config.yaml
n_layer: 16
d_model: 384
n_head: 12
n_kv_head: 12
head_dim: 32
d_mlp: 768
vocab_size: 4096
activation: "gelu"
norm: "layernorm"
norm_place: "pre"
norm_eps: 1e-05
positions: "rope"
rope_base: 23200.0
rope_fraction: 0.75
qk_norm: false
attn_scale: 0.177
bias: "all"
tie_embeddings: false
parallel_block: true
init: "trunc"
init_std_qkv: 0.0219
init_std_o: 0.00387
init_std_up: 0.0219
init_std_down: 0.00274
optimizer: "muon"
lr: 0.0125
lr_mult_o: 0.851
beta1: 0.95
lr_head: 0.00839
grad_clip: 1.0
warmup_steps: 200
schedule: "wsd"
decay_fraction: 0.617
decay_shape: "square"
final_lr_fraction: 0.0
batch_tokens: 131072
seq_len: 384
doc_mask: true
train_tokens: 834500000
steps: 6367
dataset: "wikipedia_en"
MLP neurons of a small language model. Each row is named by its layer, matrix (up: input weights; down: output weights) and neuron, and shows model dimensions 80-175. Each number is 128 + 24 x the weight over its row's rms, rounded and kept within 0 to 255.
Before each neuron's rows, "fires after" lists the tokens most often just before its 100 highest values on Wikipedia text that the model never trained on; "fires on" lists the tokens most often at its 100 highest values on Wikipedia text that the model never trained on.

fires after: " ", "1", "4", ".", "3", "5"
fires on: "1", "0", "5", "4"
L12.up751 [128 119 101 148 151 134 179 148 152 107 144 141 135 130 142 141 155 136 152 137 118 102 108 130 136  94 134 129 114 107 134  95 147 169 140 107 175  98 133 132 143  96 131 130 180 184 132 139 115 112 113 117 103 106 107 113 173 109 107 137 135 103 150  92 136 101 118  96  96 132 115 135 130 122 103 154 150 168 192 138 126 167  97 111 126 184 126 167 136 126 122  86 119 115 129 105]
L12.down751 [129 173 119 158 125 101 171 141  98  99 148 144 131  61 165  87 121 108  50 145 155 145 151 154 111  81 111 123 110  99 131 113 135 120 120  78 148 121 122 122 141 122  91 140 134  97 132 112  81 109 113 135 133 140 117 113 140 104 134 127  88 113 139 137  96 155 102 113 124 124 108  90  97  89 110 114 110 140 178 147  82 123  83 133 144 111  99 112 114 135 109 112 102 112 162 137]

fires after: "0", " M", "9"
fires on: "1", "0", "ig", "2", "9"
L3.up90 [133 202 137 147 163 117 152 118 106 165 104 122 117 149 135 129 125  98 139 135 136 144  94  85 118 106 110  59 105  68 159 175 112  81 121 130 132 117  92  93 130 124 155 140 102 108 114 152 152 141 133 140 120  89 138 160  93 124 148 102 108 127 114 130 161 142 162 139 128 157 150 195 114 120 144 168 146 139  46 122 116 165 149 121 140 114 126 140 157 129 113 123 119 146 133  96]
L3.down90 [158 170 132 117 163 140 145 104 153 154 142 102 125 130 134 144  87  94 105 116 136 167 126 134 119 115 101  72 123  80 156 190 113  90 135 145 145 121 111  98 179 136 132 122 131 130 134 124 152 140 120 145 104 121 175 158  90 135 143 183  91 147 132 102 164 158 130 154 113 156 129 121 101 105 141 121 165 133  74 163 163 154 145  71  94  99 122 119  94 136 118 137  88 140 116 137]

fires after: " K", " t", " St", " T", "°", " h"
fires on: "and", "ur", "ire", "end", "id", "akes"
L3.up383 [125 145 134 106 144 102 132 120 151 151 106 155 130 139 105 114  95 138 123 110  74  95  96  81 172  83 169 142 144 124  98 144 158 117 185 152 148 175 135 128  98  88 151 121 136 127 144 128 154 134 114  92 113 132 121 170  96 134 157 142 143 123  72 104  92 145 150 141 110  79 136 140 177 141 140  83  99 140 115 115 130 155 127 112 131 165  98 124 141 147 149 107 138 141  81 135]
L3.down383 [132  84  99 120 142 160 151 128 117 142 131 129 134 100 106 141 116 157  97  73 140  86 108 103 161 158 121 166 140 138  87 146 151 103 119 121  67 162 103  75 108 129 145  73 139 144 135 111 142 163 183 136 146 144 111 169 116 131 133 146 149 115  85  77 128 117 139 111 135 142 129 115 110 167 166 159 131 126 133  90 163 112 142  95 135 117 139 151  94 147 139 114 127 144  72 174]

fires after: " T", " t", " St", " S"
fires on: "el", "s", "and", "et", "ated", "en"
L3.up142 [153 104 111 109 111 107 156 112 137 155 174 105  95  86 122 147 164 154 158 127 117 154 116 109 123 135 127 117  91 130 140 121 129 100 189 149 159 125 132 132  82 132 120 115 116 134 102 128 176 146 129 129 154 107 119 114 113 143  85 115 151 136 113  95 111 134 107 171  79 121 153 147 158 119 148 103 144 163 136 100 135 143 132 126 135 140  96  92 127 143 148 132 119 143 143 156]
L3.down142 [ 67  56 115 101 134 125 136 118 131 140 151 118 116 126 112 112 180 138 132 123 143 162 153 138 169 103 101 118 107 155 123 110 155 138 105 115 178 107  97 113 118 117 103 136 127 146 149 118  99  82 115 126  72 132 114 176  64 140 146 125 107 116  84 138 117 130 173 148 124 155  96 110 158 117 108 123 115 154 107  92 158 141 113 111 104 138 111 158 169 112 136 160 139 145 121 133]

fires after: " ", "1", " ("
fires on: "1", "9"
L13.up577 [105 130 126 109 157 138 142 142 142  93 161  57 114 111 136  77 141 135 143  81 127 121 141  79 182 121 121  77 132 153  82 130 102 125 118 106 146  78 150 104 114 134 195 159 149 157 117 156 100 132  97 115 175 100 139 115 122 138 150 133  88 136 112  99 131 148 139 136 139 118 145 132 140 146 122 183 110 146 119 131  91  96 137 124 124 111 116 105 112 107 130 105 159 138 127  91]
L13.down577 [132  96  92 113 130  84 133 135 141 155 110 105 108 106 109 124 116 121  75  98 105 157 139 127 151 137 106 141 109 132  90 132 143 135 128 131 151  84 116 139  76 165 142 128 113 130 137 139 140 107 121 134 163 130 121  79 166 136 124  94 147  76 117 118 121 132 132 140 145 117  91  52 149 146 139 106 118 130  93 136 125  88 134 119  77 102 120 173 116 119 140 122 160  90 127 154]

fires after: "2", "1", "–", "3", ")\n", "+"
fires on: ".", "2", "0", "-", "1", " |"
L7.up704 [137 172  96 161 129 137 155 110 140 141 184 102  92 159  99 163 124 103 150 143 110 161 122 117 132  97 115 129 138 109 114 154 143 140 136  57 134 121 147 156 119 152 106 128  85  83 106 140 109  80 120 139 104 117 158 102  93  87 180 130 144 116  91 148 115 160 126 122 106 117 164 144 102 147 110  98 143 151 136 134 142 134 147 124 102 107 123 132 106 118 103  69  91 174 127 120]
L7.down704 [167 136 118 102 118 119 136 102 135 159 149 161 135 112 165 107  83 108  96 121 126 119 142 129 129 124 133 129 124 118 113 132 108 113 137  52 110 127 140 160 100 127 110 130  74  88 144 114 145 114 126 153 158  88 157 117 121 163 125 110 116 124 121 113 121 114 145 137 125 148 123 149 118 131  77 152 132 101 125 151 138 163 125 149 110  72 163 108 172 173 138 120 122 120 116 112]

fires after: " ", "1", " |", "2", "0", " ("
fires on: "5", "4", "2", "9", "3"
L13.up454 [152 119 134 119 109 127  97 119  83 128 149  95  92 119 115 121 157 124  91  52 124 147 140 135 150  89 101  94 129 149 134 114  67 127 103 129 148 120 111 139 128 143 101 145 113  98 133 150  94 118 133 106 110  87 125 143 100  82 171 133 116 138  90 124 116 153  94 112 137 186 119 110 135 129 130 145 124 181 101 152 124 101 126 136 141 181 100 130 134 128 141 160  85  92 106  86]
L13.down454 [140 102 110 120  95 122  99  82 168 142 136 168 181 159 113 132 136 140  95 115 131 179 130 125 147 131 177 110 163  94 137  93 180 116 126 139 148 113 145 114 188 154 140 111 102 111  88 123  73 138 114 137 109 130 146  84 124 121  87 121 179 143 108  87 136 160 132 129 147 122 147 134 102 113 114 142 158 113 183 126 141 136 118 118 120 114 115 145 157 179 145 113 124 102  89 109]

fires after: " ", "2", "1", "0", "|", ".\n\n"
fires on: "2", ".", "1", "0", "In"
L12.up108 [109 159 138 127  82 122 121 136 107 101 101 145 163 185 118 101 204 124 146 168 117 132 157 130 171 130 124 117 146 150 111 180 110 151 124  99 161 112 144  90 131 137 143 156 119  96 141 137  94  95 146 149 141 117 130 111  94 113 154 104  88 132  91 135  97 106 137 133 147 115 154 115 131 122 118 136  96 112 114 143 104 136  86 133 126 135  89 172 168 137 100  87 145 150 132  99]
L12.down108 [109 152 141 109 161 102 108 128 120 134 156  89  80 159 132 121 120 124 137 105 135 146 122 126 105 133 167 117 179 139 147 105 140 176 149 126 107 127 138 118 137 121 147 119 141 140 122  84 122 169 121 131 114 214 122 112  97 193 139 124 119 111 124  86 101 140 110 135 130 145 130 112 115 109 138 164 127 157 141 144 105 145 121 146 119  86 165 162 153 102 161 141 108 125 151 142]

fires after: " ", "°", "^{", "′"
fires on: "2", "3"
L4.up561 [119 179 168 102 154 163 110 154 151 129 128 171 124  83 125 133 105 165 188 136 144  69 126 110 155  98 119  66 152 141 171 143 124 111 112 176 131 121 136 124 129 109 135 106 154 128 152  91 176 149 142 112 140  99 138 147 113 127 107 122 122 128 108 130 171 110 163 119 140  81 135  89 146 151 149 128 124  99 127 139 113 128 126 170 153  89 159 141 112 120  84 145 103 131 114 121]
L4.down561 [142 167 134 123 122 143 127 122 128 106  83 160 129 119 123 117 120 176 126 145 139  60 125 148 164 144 123  69 153 113 144 155  87 114 151 130 120 115 120 135 110 126 122 129 164 134 159  97 135 111 147 117 124 142  92 143 128 138  76 155 129  59  93 101 151 129 140 131 127 125 131 173 177 124 135 131 163 110 174 129 147 112 110 153 125 114 138 176 130 166 174 119  91 164 130 145]

fires after: "0", "ol"
fires on: ";", "2", " sl", "en", ":", " |"
L7.up547 [ 88 146 138 144 141 140  91  92 131 162 133 137  91 135 159 137 147  82  93 133 167 151 110 134 100 113 117  62 122 104 102 142 114 124 143 101 138 156 145  98 122 100 137  80 139 128 173 114 167  90  99 155 144 120 134 127 120  89 145 171 154 126 127 169 111 156 129 115 141 150 150 144  90 130 107 117 160 128 132 106 130 140 186 121 137 107  89  92 163 131  84 132 141 117 102 117]
L7.down547 [120 114 137 113 103 121 143  95 151 110 136 168 108 123 167 162 146 148 132 130 112 125 109 105 125 153 118 131 133 153 122 139 155 123 154  99 176 146 136 120 154 106 134 111 147 124 118 171 143 169 117 148 141 159 138 146 134 109 124 168 105 122 170 149 107 135  76 132 101 144 122  90 141 149 113 104 101  89 119 144 125 171 168  82 137 116 105 117  87 113 154 132 146 118 134 105]

fires after: "1", ".", "6", "2", "8", "9"
fires on: "1", "0", "2"
L4.up381 [ 97 100 104 176 135  96 115  98 102 112 112 110 130 153 116 107 160 112 123 121  96 151 143 142  82 116 148 124 118 147 136 111 133 139 115 156  83 119 132  81 130 104 135 139 140 118 126 154 160 126 147 135 115 115  97 139 129 169 177 101 105 105 144  97 146 182 100 133 154 129 120 138 132 194 126 135 112 165 121 171 142 122 142 180 138 143 107 101 173  65 130  66 138 138 188  96]
L4.down381 [168  89 133 118 137 130 163 136 131 137 159 140 123 133 140 122 101 114 128 155 137 140 138  92 127 117 108 135 121 131 121 137 180 128  97 117 124 148 118 176  97 119 145 122  87 153 101 123 109 124 167 131 130 122 103 110 163 155 120 100 168 127 113 126 147 141 108 119 133  95 115 129  91 133 126 161 133 160 158 131 113 120 119 178  73 139 132 135 106  87 119 118 133 111 160 159]

fires after: " one", " Sh", " s", " sch", " Am", " bl"
fires on: "ort", " of", "ong", "ol", "ood", " Good"
L4.up733 [106 133 112 127 139 145  81 162  79 139 135 141  95 126 151 137 127  88 133 137 134 133 150 138 122 121 170 151  89 161  78 142 122 148 114 111 164 118 142 142 159 186 137 152 194 140  84 141 117 154 159 150 152 186 128  99 158 120 133 186 117 120 124 111 119  78 100 130 151 139  74 139 110 134 111 178 137 144 174 128 107 162 111 124 115 102 119 138 145 138 120 108  68 146 102 164]
L4.down733 [151  94 132 139 112 146 153 144 142 122 115 128  99 156 157 111 148 156 120 144 101 144  91 145 122 127 153  96 153  94 126  94 113 122 105 161 173 163  80 133 141 139 118 170 111 100 128  90 117 124 131 144 147 113 106 148 134 133 155 105 157 123 103 130 151 138 129 107 117 139 119 104 106 106 114  97 129 113 106 109 115 127 113 125 124 108 128  92 118 147  97 137 147 113 107 133]

fires after: " ", "9", "-", " Az", "2", " S"
fires on: "3", "id", "er"
L5.up184 [154 124  92 188 153 140 128 149 125  94 108 179 123  81 123 133 118 126 156 157 125 122 122 128 141 101 123 102  88 139 173 120  89  93 129  87 106 162 103  70 105 102 158 131 128  86 154 113 159 158 140 119 146 146 107 153 152 142 165 169 157 174  74  49 145 114 147 136 115 128 174  95 123 143 131 162  95 167 137 142 120 120  89 119 190 118 130 173 127 136 131 112 108 135 145 127]
L5.down184 [135 148 130 134 106 132 152 153 150 144  92 177 114 172 170 135 136 177 117 150 155  79  93 122 178 126  87 150 138 119 151 143 179 105 132 169 110 120 111 136 123 156 138  85 131 101 104  84 158 134 122 145 114 123 127  97  96  99 123 112 150 103  95  95 114 129 178 137 124 167 126  71 105 117 164 131  84 115 129 144 114 150  91 156 153 127 156 139 141 109 110 121 108 130 157 135]

fires after: " ", "–", "0", " (", "9", "=="
fires on: "1", "–", "0", "L"
L12.up767 [157 131 136 101 139 176 108 111 122 114 166  83  89 135 149 148  95 160 108 113 140 132  91  88 169 113 120 114 117 154 146  81  74 122 103 133 116 130 162 145 137 141 123 128 137 140 120 147 125 131 123 130 155 160 149 126 143 107 116 127  97 118 160 161 132 152 141 110 126  78 114 137 147 127 122 163 118 107  96 164 162 126  86 127 141 118 113 116 130 122 122  99 107 138 132 101]
L12.down767 [ 92 106 140 117 160 149 155 151 123 106  83 147 140 162 133 105 108 146 114 119 123 106 136  95 179 117  70  92 132 131 134 124 135 118 151 162 144 122 131 136 146 104 127 158 147 124  93 138  98 134 146 124 122 113 138 152 148 146 153 147 138 162 137 112 145 109 179 131 104  96 136  95 146  94 137 126 102 125 140 152 113 120 173 138 132 111 104 147 123 194 185 152 160 136 147 128]

fires after: " ", "2", "1", "i"
fires on: "3", "4", "8", "ay", "9", "6"
L11.up508 [100 146 114 117 178 128 143 179  73 109 120 126 143 101 128 117 117 123 162 130 115 103 149 133 129 176 109 112 144 102 124 187 111 156 117 126 122 158 143 146 142 123 119 109 123 143 105 117 139 160 152 118 107 122 156 144 111 134 101 125 162 113 114 120 143 139 124 112  98 131 122  98 176 147 183 100 107 117 118 147 129 127 118 135 112 141 147 121 132 143  90 147 115 170 104 135]
L11.down508 [ 71 135 123 123  95 126 120 124 107 119 148 112  72 145 116 136 126 133  98 162 116 143 132  72  90 140 142 140 154 120 129 119 136 122 107 127 142 138 104 108 139 146 111 161  98 161 118 155 106 132 167 149 146  97 114 118 153  86  97 116 105  87 144 125 124 133  98 127 117 140  98 131  86 138 163 115 162 143 156  92 164 110 132 129 119 113 158 105 147 136 196 121 160 128 122 124]

fires after: " ", "–"
fires on: "2"
L12.up449 [ 77 144 112 157 134 145 160 159 163 131 157 106  73 143 147 136 128 107 153 106  97 101 118  69 138 182 115 105 169 134 106 148  90 180 139  91 108 143 126 136 137 158 126 136  98 127 159 154 143  87 135 128 104 140 129 144 122 152 142  80 146 121 114 169 137 106 138  95 123 165 113 174 142  86 146 114 146 130 135 116 115  89 122 185 115 128  88 154 146 106  95 120 133 143 135 152]
L12.down449 [147 137 120 143  75 158 107 128 144 110 123 135  83 130 123 125 133 130  73 111  90 123 109 134 112 161 110 151 139 136 158 143  95 170 104 120 156 172 106 102 114 116 108 146 138 145 136 107  92 151 126 121 105 155  71 139 137 126 123  91 156 105 125 139 122 113  91  89 135 180 171 156 146 108 135 130 118 117  98 137 101  97 171 138 137 128 123 138 124 108 124 141 127 131 141 165]

fires after: "9", "0", " In"
fires on: "9", "it", "th", "2", "1", "rit"
L5.up97 [127 108 168 107 110 110 165 130 117 143 117 155 124 158 130 170 160  80 160  89 131 130 155 138 104 109 127  81 119 111 181 161 109 115 125 120 118 116  99 136 131 138 151 135 114 143 120 129 149 143 166 130 125 138 147 114  61 136 125 127  81 113  96  98 142 115 137  97 136 151  91 122 108 132 195 142 145 109 117 116  82 167 151 148 127 133 116 129 139 138  67 146 110 173  92 118]
L5.down97 [128 136 134 136  91 146 122 145 136 126 116  83 142 122 194 149 108 113 138 138 154 154 161 118 116 148 147 145 108  66 136 112 103 130 128 158 137 146 167 115 108 144 122  96  94  93 139 102 129 123 129 144 125 137 117 120 108  94 103 155 136  86 196 152 145 166 145 135 164 125 136 130 149 155  95 173 133  88  83 145 139  83 148 116 127 116  61 143 106 130 138 118 115 128 101  75]

fires after: ",", ":", "′"
fires on: "0", "3", "4", "1", "8"
L3.up216 [ 97 144 145 144  77  68 114 151 107  89 177 124  97 104  90 140 126 170 175 145 159 159 130 128 125 169 164 155  82 164 147 120 135 132  91 171 154 157 103 143 144 137 151 155 103 180 125 132 157 119 170 100  89 111  85  83 154 149 133 114 172 113 107 158 135 162 102 117 131 119 114 117 109 116  94 159  94 135 143 112 128 125 166 144 121 108 127 135 158  99 119 120 150 111  87 120]
L3.down216 [110 120 135 123 138 128 134 156 118 135 140 118 160 132 149 138 139  75 115 138 101 169 138 112 162 106 122 140 122 121 151  80 142 120 149 131 124 149 157 109 132 109 113 138 108 152 109 163 136 123 132 159  73 132 159 107 125 150 129 112 150 145 129 135 114 129 140 132 105 144 107 152  96 100 140 142 120 166 135 142 101 126 148 162 137 135 117 128 139 121 190 137 158 156  92  83]

fires after: " ", " |", ":", "′", " /"
fires on: "2", " ", " ("
L13.up121 [119  94 129 135 145 109 135 125  89 137 135 195  93 141  98 132 161 126  94 118 115 108 137 137  97 152 146 190 126 151 132 130 160 143 138 129 137 130 114 147 118 127  99 138 134 110 139 123 140 147 140 120 107 154 121 133 108 150 107 113 108  66 197 105 149 117  78 139 110 157 127 157 118 185 148  89 161 157  93 120 149 141 131 129 164 126 124 143 147 131 134 149  86 133 160 128]
L13.down121 [119 104  62 119 162 172 120 117 119 121 133  94 118  83 187 128 148 133 128 117 127 115 133 137 110 129 104 113 124 126 107 120 131 130 135 135 125 111 124 137 159 121 146 156 153 126 138 139 141 131 113 130 121 109 130 161 127 139 155 136 143 140  97 145 109 124 138 144  82 102 100 134 108  78 149 143 100 153 110  74 130 144 106 114 128 153 131 161 134 116 162 109 143 145  87 157]

fires after: "0"
fires on: "1", "2"
L4.up140 [110 153 163 134 171 104 170  90 159 155 138 125 107  92 164 152 149 131 131 118 145 142 124 112  86 112 166  95 132 130 158 105 100 142 133 101 159 143 124 126 128 138 123 121 111 152 147 136 124 138 138 171 133 124 195 159 120  65 153 137 109 150  91 123 119 104 141 137 117 105 119 187 124 127 153  91 174 141  96 163  97 115 118 102 167 100 111 124 108  99 116  99 134  88  80 119]
L4.down140 [136 144 142 124 132  94 163 104 114 184 132 147  96 144 187 161 140 123  86 133 154 146 153 161 105  87 152 119 153  94 161 125  94 116 106 113 141 146 116 150 139 101  94  72 112 147 116 126 128 123 108 141 149 132 162 129 127  73 117 163  72 108 167 132 177 150 148 146 152 176 142 155 127 170 128 146 106 130  79 186 146 112 116  96 133 135 129 128 115 132 100 117 102 115  97 132]

fires after: "1", "4", "9", "2", "3", "6"
fires on: "1", "2", "ac"
L3.up725 [142 112  96 154 125 115 162 125 113 129  82 126 133 112 114  85 157 138 132  92 124  96 149  94 155 159 165 145 139 133 120 122 116 129  83 138 145 114 120 102 119 162  75 153 154 168 139 128 150 114 113 136 124  78 121 127 110 188 105 137 108 106 102 101 118 112 118 131 164 119 129 133 104 129  81 115 130 115 152 145 169 107 111 163 137 104 123 162 136 111 142 113 142 134 135 137]
L3.down725 [100 126 123 156 111 151 154 109 123 126 172 135  95 115 100 139  80 155 157 120 106 164 154 135 142 130 113 136 120 131 148 133 187 134 109 130 105 120 103  97 124 127 149 131  55  88 128 147  92 153 151 116 123  97 130  81 116 122  75 126 174 135  88 132 157 194 160 116 113  72 103 101 131 138 144 131 157 160 139 115 164 134 130 158 151 134 108  89 133 127  94 126 110 122 183 127]

fires after: " |", " /", ",", " of"
fires on: " ", " wh", "8", " ("
L12.up220 [178 171 113  87 134 123 109 126 108 134 164 123 121 161  98 117  95 116 131 103 123 125 100  97 136 129 160 172 117 117 127 155 152 146 149 127 110 125  95 132 171 152 150 153 138 149 141 131 142 153 159 101 140 143 109 127 169 103 130 178 182 123 148 115 137 163 105  92 122 106 130 126 136 112 126 122 148  94 153 129  91  97 108 150 127 116 140 128 164 178 159  98 126 138 147 155]
L12.down220 [ 89  82 105 126 129 148 137 153 131 170 115  94 113 112 134 133 123 145 246  57 127 114 151 137 108 165 141 113  90 130  70 100 122  93 170 153 136 121 168 129 123 125 122 144 128  90 114 145 173 107 109 134  91 135 125 145 143 128 107 113 145 131 146 141 127 160 151 157 130 102 108 136  94 121 122 145 137 138 101 157 132 160 148 136 122 131 115 119 151 113 144 113 127 167 108 118]

fires after: " ", " ("
fires on: "1"
L13.up339 [133 105 108 146 133 126 132 100  99 131  86 140 114 128 116 133 118 181 145 130 160 137 152 119 150  98 127  73  94 143  83 129  93  95 150  86 114 129 111 174 127  98 120 146 139 150 131 113 115 141 131 151  95 130 155 167 177 133 145 180  99 120 125 125 134 117 115 125 134 107  97 113 113 164 173 144 169 149 139 113 170 108 107 118 143 112  81 177 147 102 152  71 131 152 165 119]
L13.down339 [108  81 113 110 148 119 140 106 153 141 113 154 135 137 145 114 109 151 103  94 141 184 145 118 137 171 138 134 117 140 124 138 122 108 107 146 135 124  86 128 188 136  70 175 132  75 109 109  84 141 139 142 139 169 118 133 117 131 121 128 109 115 136 137  98 184  98 171 112 135 126  80 110 163 135 135 143  65 101 146  77 117 133 106 164 108 151 143 134 149 120 113 152  81 114 109]

fires after: " S", " K", " (", "-", "S", "O"
fires on: "al", " wh", "in", "ic", "ince", "on"
L3.up297 [138 117 100 108 162 118 129 117 137 118 122 132 126 157 128 120 155 113 101  68 139 112 151 139 129  92 153 113 149 169 175 132 125 115 126 152 130 119 109 133 154 100 143 121  92 124 131 129 142 118 117 164 117 154 126 140 124 137 123  84 119  93 116 128 151 142 139  95 108 130 120 161 109 128 174 104  66 120 119  94 160 136 102 148 158 219 148 181 111 143 128 128 161 122 123 116]
L3.down297 [154 112 118 115 124 144 112  84 107  93 145 121 100 157 101  75 134 131  82  73 131 115 151 149 120  80 121 131 134 149 152 129 117 145 146 149 129 130 115 104 108 125 138  96 126 194 126 164  97 158 130 155 156 125 102 112 119 109 164 137 140 122 119  86 129 127 147 105  99  97 110 147  73 129 125 119 129  96 106 129 151 126  89 143 138 120 127 167 140 114 151 174  90 139 110 146]

fires after: " |", ":", " on", " April"
fires on: " ", " \"", " ("
L13.up538 [166 101 105 153 127 181 100 143 115 108 141 160 204 104  78 120 141 155 123  93 139 131 138 111 103 172 146 171 133 141 129 132 187 153 128 161 107 105 128 140 183  95 113 161 185 128 122 122  98 124 123  86 162 118 151 142 129 113 127 102 126 119 202 123 126 163 128  83 146  74 102 151 115 159 102 119 166 124  77 139 106 154 166 121 106 151 111 155 169 134 161 111 126 119 124 141]
L13.down538 [169 119 121 128 110  99 103 118 113 124 131 133 163 135  98 115 101 137 200 114 166 115 118 161 160 122 145 115 130 107 113 118 163 115 154 151  41 125 153 115 126 119 133 119 104 119 112 124 128 112 136 134 138 147 122 152 136 127 135  94 131 140 135 144 147 134 122 111 135  80  99  96 136 128 139 116  94 105 118 109 121 147 101 106 106 164 148 144 125 122 147 132 168 113 130 138]

fires after: ",", "3", "2", "4", "1", "6"
fires on: ".", ",", "0", "3", "5", "7"
L12.up682 [139 124 157 175 127 134 154 132 120 165 166 130 144 116 124 164 136  86 146 142 108 109 133 114 137 129 184 151 133 152 154 144 120 146 143 133 110 151  77 134 147 108 114 118 100 132 120 134 169 155 124  95  94 118  88 146 172 146 147 113 125 124 153 156 149 135 147 136 102 192 171 124 148 150  86 125 127 151 131 173 113 116 162 121 151 124 128  99  93 127 134  91  77 117  93 131]
L12.down682 [148 159 108 109  91 125 130 125 120 131 111 153 141 135 122 140 162 150 147  89 100 144 157 106 117  95 139 108 130 135 159 139  92 144 175 165  67 121 111 133 101 101  92  82  84 117 108 161 156 149 123 135 134 115 118 136 113 129 114  89 132 142 123 131 131 117 145 149 157 146 100 145 162 130  90  84 107  98 130 115  90 109 142 142 141 143 127 132 109 124 122 151 124 127 133 105]

fires after: " ", " ("
fires on: "1", "2"
L13.up32 [167 137 135 108 131 139 117 140 172 100 144  84 121 138 151  69 110  86 141 142 120 160 111  96 168 156 131  53 143 146 151 164 100 154 131 111 115 111 140 134 114 107 127 149 153 126 143 138 125 138 125 119 136 102 134 117 100  72 135 142 123 107 126 152 113 129 146 129 103 127 160 154 139 122 141 124 137  83 128 161 142 128 193 131 167  99  93 164 141  80 118 125 143 143 112 135]
L13.down32 [ 97 135 129 103 130 145 137 107 170 122  96  86 115 151 127 163 120 129  71 134 128 117 132 141 162 146 159 128 144 139 148 115 122 130 128 108 159 112  68 102 111 112 158 161 125 171 151 145  92 132 151 147 134 106  96 125 126 126 177 101 102 129  93 141 152 100 136 136 123 155 140 133 150 116 151 123 103 158 149 143 169 116 106 115 157 102 158 153 126 150 149 129 123 107 151 149]

fires after: " ", ".", "–", "°", "1", "9"
fires on: "6", "5", "7"
L4.up204 [139  88 112 149 124 126 105 159 116 106 144 113  66  99 162 117 146 122 150  91 134 121 151 136  85 121 119 122 127 177 150 119 132  54 124  99 117 140 107  98 126 130 151 125 104 132 123  70 164 121 119 107 143  90  92 128 139 123 195 111  99 173 121 133 138 156  97 139 105 117 122 103 118 171 154 141 131 121 140 144  82 126 101 138  99 121 119 132 117 174 102 139 101 126 146 117]
L4.down204 [115  80 105 106 146 104 102 126 133 148 151 126 100 145 172 119 147 180  88 143 138 177 124 164 111 120 131 136 110 123 119  93 157 104 144 119 122 144 131 116 150 129 121 121 109 121 103 128 118 126 131 124 109 125 128 101  91 142 112 140 104 120 133 130 125 177  68 136 113 120 101 125  93 134 143 156 121 124 142 110 117 124 137 120 114 147 115 123 144 154 147 160 115 117 119 104]

fires after: "0", "9", "1", " ", "|", " |"
fires on: " ", "0", "9", "2", "1", "8"
L13.up242 [ 89 122 146 128 145 150 136 148 109 134 153 132 119  89 144 137 116 113 124 169 112 118 165 170 123 156 142 116  96 131  98 112 103 141 136  72 153 165 103 173 166 122 112 101 105 115  67 125 143 136 118 133 140  78 159 143 139 138 140  90 115 131 162 165 139 136 126  98 125 136 147 159 141 135 133 119 143 119 144 170 159 133 114 104 141 187 116  78 152 115 118 133 167 159 105 161]
L13.down242 [125 105 161 174 157 141 155 117 157 147 133 103 107 104 143 145 139 145  89 107 123 140 125 133 125 119 157 115  91 155  81 132 115 117 101 100 173 123 153 120  80 168 112 131 149 101 139 181 132 116 194 136 164  80 172 143  82 127 117 136 113 100 162 112 173 110 131 120 104 164 117 110 102 104 108 123 106 129 127 119 149 133 174  92 130 126 144  76 157 110 145 133 138 111 132 145]